MLP neurons of a small language model. Each row is named by its layer, matrix (up: input weights) and neuron, and shows model dimensions 96-223. Each number is 500 + 50 x the weight over its row's rms, rounded and kept within 0 to 999. Numbers have three digits each.
After each neuron's rows, "fires on" lists the tokens most often at its 100 highest values on Wikipedia text that the model never trained on; "fires in" lists the words (lower case) most often at its 100 highest values on Wikipedia text that the model never trained on.

L2.up494:510583475533446554587489537548526373506519550437509503482403518506540570509425546499548542464461426460476526596574464497554547540468519461458484497535509562418508569529509444512532498485410480463573501427435456443453386506506492511526450497458523467501418482540399541517548454505498585492485490417471485494527564487456477562463556512502550574567473399559419475549509561454424487537412
fires on: "cent", "Cent", "Club ", "Gall", "club ", "Hall "
fires in: "club", "centre", "center", "hall", "station", "team"

L2.up141:540622478450463451553512595541516563420502486495471452462519466505496489437502530489498459434568483480471509589452445510530544531444534577472519505537401549471483443463488442498549500423562430487440446564520553553432488482522592480482471610498519544516490538522523578551457504542558550480465463473362538508574498455445433521451580623494473567475488468510462504521498512512488509340524
fires on: "May ", "but ", "June ", "oute ", "later", "March "
fires in: "may", "but", "june", "route", "later", "march"

L2.up423:554389552498461482563486571506530505574536483491441450474562477470511499459513524503451486431527394511444507536545509475508490492491450454429466620506389455523492530470513539432524563562551489416500564532524488524557522489522471428459363468508628434574462440576473552573509543533538526472492520517455581441583409527437552526533478573505505548508457396533503509459451524505416507524440
fires on: "She ", "ood", "she ", "My ", "Ly", "Big "
fires in: "she", "my", "big"

L2.up178:536533533562485554524504491541519518490521435573532434524432499454500566557540542448437398465493542481532525532560389503485564543492443475533445525491524446462525483503533429573504557422456462375414555474442493503589518468567506488567422595437510533453486448497473524574469523487451435623458518480535454524610529493539366579550535505467532444496554485541501466547516453490420503483407
fires on: "August ", "Awards ", "exam", "March ", "Orig", "Care"
fires in: "august", "awards", "march", "career", "july", "example"

L6.up290:525478550471530563496429547496644492501510502494558446568490543508486625494530495498494491504510539399485572570604494496537490464232411553560488485501578532536527427480499538510485494537515557546500547487532430497539467446462498595475498534444469532487413474491530546487529519583504492473549401524478445503463535513476497573490474613513402511459517508508460495459504524524486512525522
fires on: "not ", "they ", "Team ", "team ", "as ", "under"
fires in: "not", "they", "team", "as"

L9.up618:461502589512511535516528467521412498458534631461425488491444453472445518503505456476529485450417503457584547498586511466574528485480530470509460539701471599508497476464522468482466440547478464515455577447506505446440480460512460481533482593496538533535535475447498513441491498493476494397438546472439529552538514475530504603524619498571572567447477538521444470572479523593528386473403
fires on: "some ", "most ", "ott", "many ", "all "
fires in: "some", "most", "many", "all", "several"

L2.up108:458513467527496420578463440558513485560529517400536499472544484527581481462588541494515437476459584445499531490558509539515497497521464394517503495545490517542514590512519476573531584487444462533455483455402525471515535470432491526591436510463486558380471515588485569515424513534435498544419512550510512461459479441366435596571534455550545505445486476531549462488488561485510536502489
fires on: "University ", "part ", "century ", "This ", "event "
fires in: "university", "part", "art", "century", "this", "event"

L2.up88:528519478461441521548538443518522416561517501450453504467482581525561517550428444466366413390492482501594512649522501408576509535476459491359561446522519573480477484613425473588560496475527463479501475551475469529533544545474450506500504482525501518459527447478475558508540483428509539453534469549536492491445562469467551631485466481423404485502493569585609515502478547450462455546492
fires on: "City ", "city ", "it ", "company ", "city"
fires in: "city", "company", "limit", "it", "through"

L4.up830:514519572466518537462513542537501453500486473464467450456405529432454540520467500441438611421515401450548490472432581494589513540423527541520379516524488476520498554421539513490556467450519527542572477486543524508592405470496486509519446603445519490503490451540585541506518567529525593495507511458337485483509453604521489547428361425426604492499535420467517478439470489460485422570476
fires on: "its ", "a ", "is ", "took "
fires in: "its", "a", "is", "took"

L4.up762:526420415502462466488387506573502446442466573461429502396536579423572561524474521528522623518466431477515511466481481511579515429434505527457476548453469594534508498494522462518519529518496489502427526525447511446602562420439543443548480526587464553457473441524509508587550399562456483448519523563440486398548498480424465528526503548528518441562480439453552489468535480482445522507468
fires on: "well ", "There ", "India ", "England ", "compar", "Sw"
fires in: "well", "there", "england", "india", "swing", "compared"

L6.up664:531573494527471466464503367612493476527534535512486481379511495516452464506498543514516528545421516482536505547572541520545439535487515520490415508518549498438516467470489456488518485511447533499438491520461459390416489504534581538496504584432498424398468500429510522548529460458436523461440559512483552445550529529362455498493486487456609505459501573543454452471560535551346494453459
fires on: "s ", "with ", "their ", "its "
fires in: "s", "with", "their", "its"

L9.up795:471573497489518425529486467612481468534565526499407502561417427523480525502513516439493509423484512412557503494552599545541522570487514465542446480482441472466483541499510529437506498552499477466578525537456490474487483458406443508519454562501588510498428429418543526460424504506500450357422545463406598441536449542437500675533568551537604462471618492520493515636516520485466466437464
fires on: "his ", "their ", "His ", "these "
fires in: "his", "their", "these", "other", "notable"

L2.up274:532532410544471573564504486539505555544592554524404453442449516487625547525483487501503506516447551476638510555467559553517554495453413507517433472515589504443460440497544380443485549528444491535546538519493526463537511499418491570447366500513601462446431491479545540445534498443504503485572533525422479474474480499578515564528492441557482465482448537588514431486538577462497489534457
fires on: "build", "building ", "Develop", "school", "itec", "develop"
fires in: "building", "development", "buildings", "schools", "school", "architectural"

L10.up132:537488456481490514568456561532486427456468628476445504491466546463515520522521614423493534473411543458458527431532425477585520495521524468438485517515542516404501528513494451418513415514461542535505592503565509435501535493498459530450468451518588383475452514504508477513549442530472521507502512525543452489553545553490469472469548487503571510414581556474459416559491498521575444434428
fires on: "of ", "ar", "ack", "air", "ti"
fires in: "of", "packages", "farm", "famous", "utilities"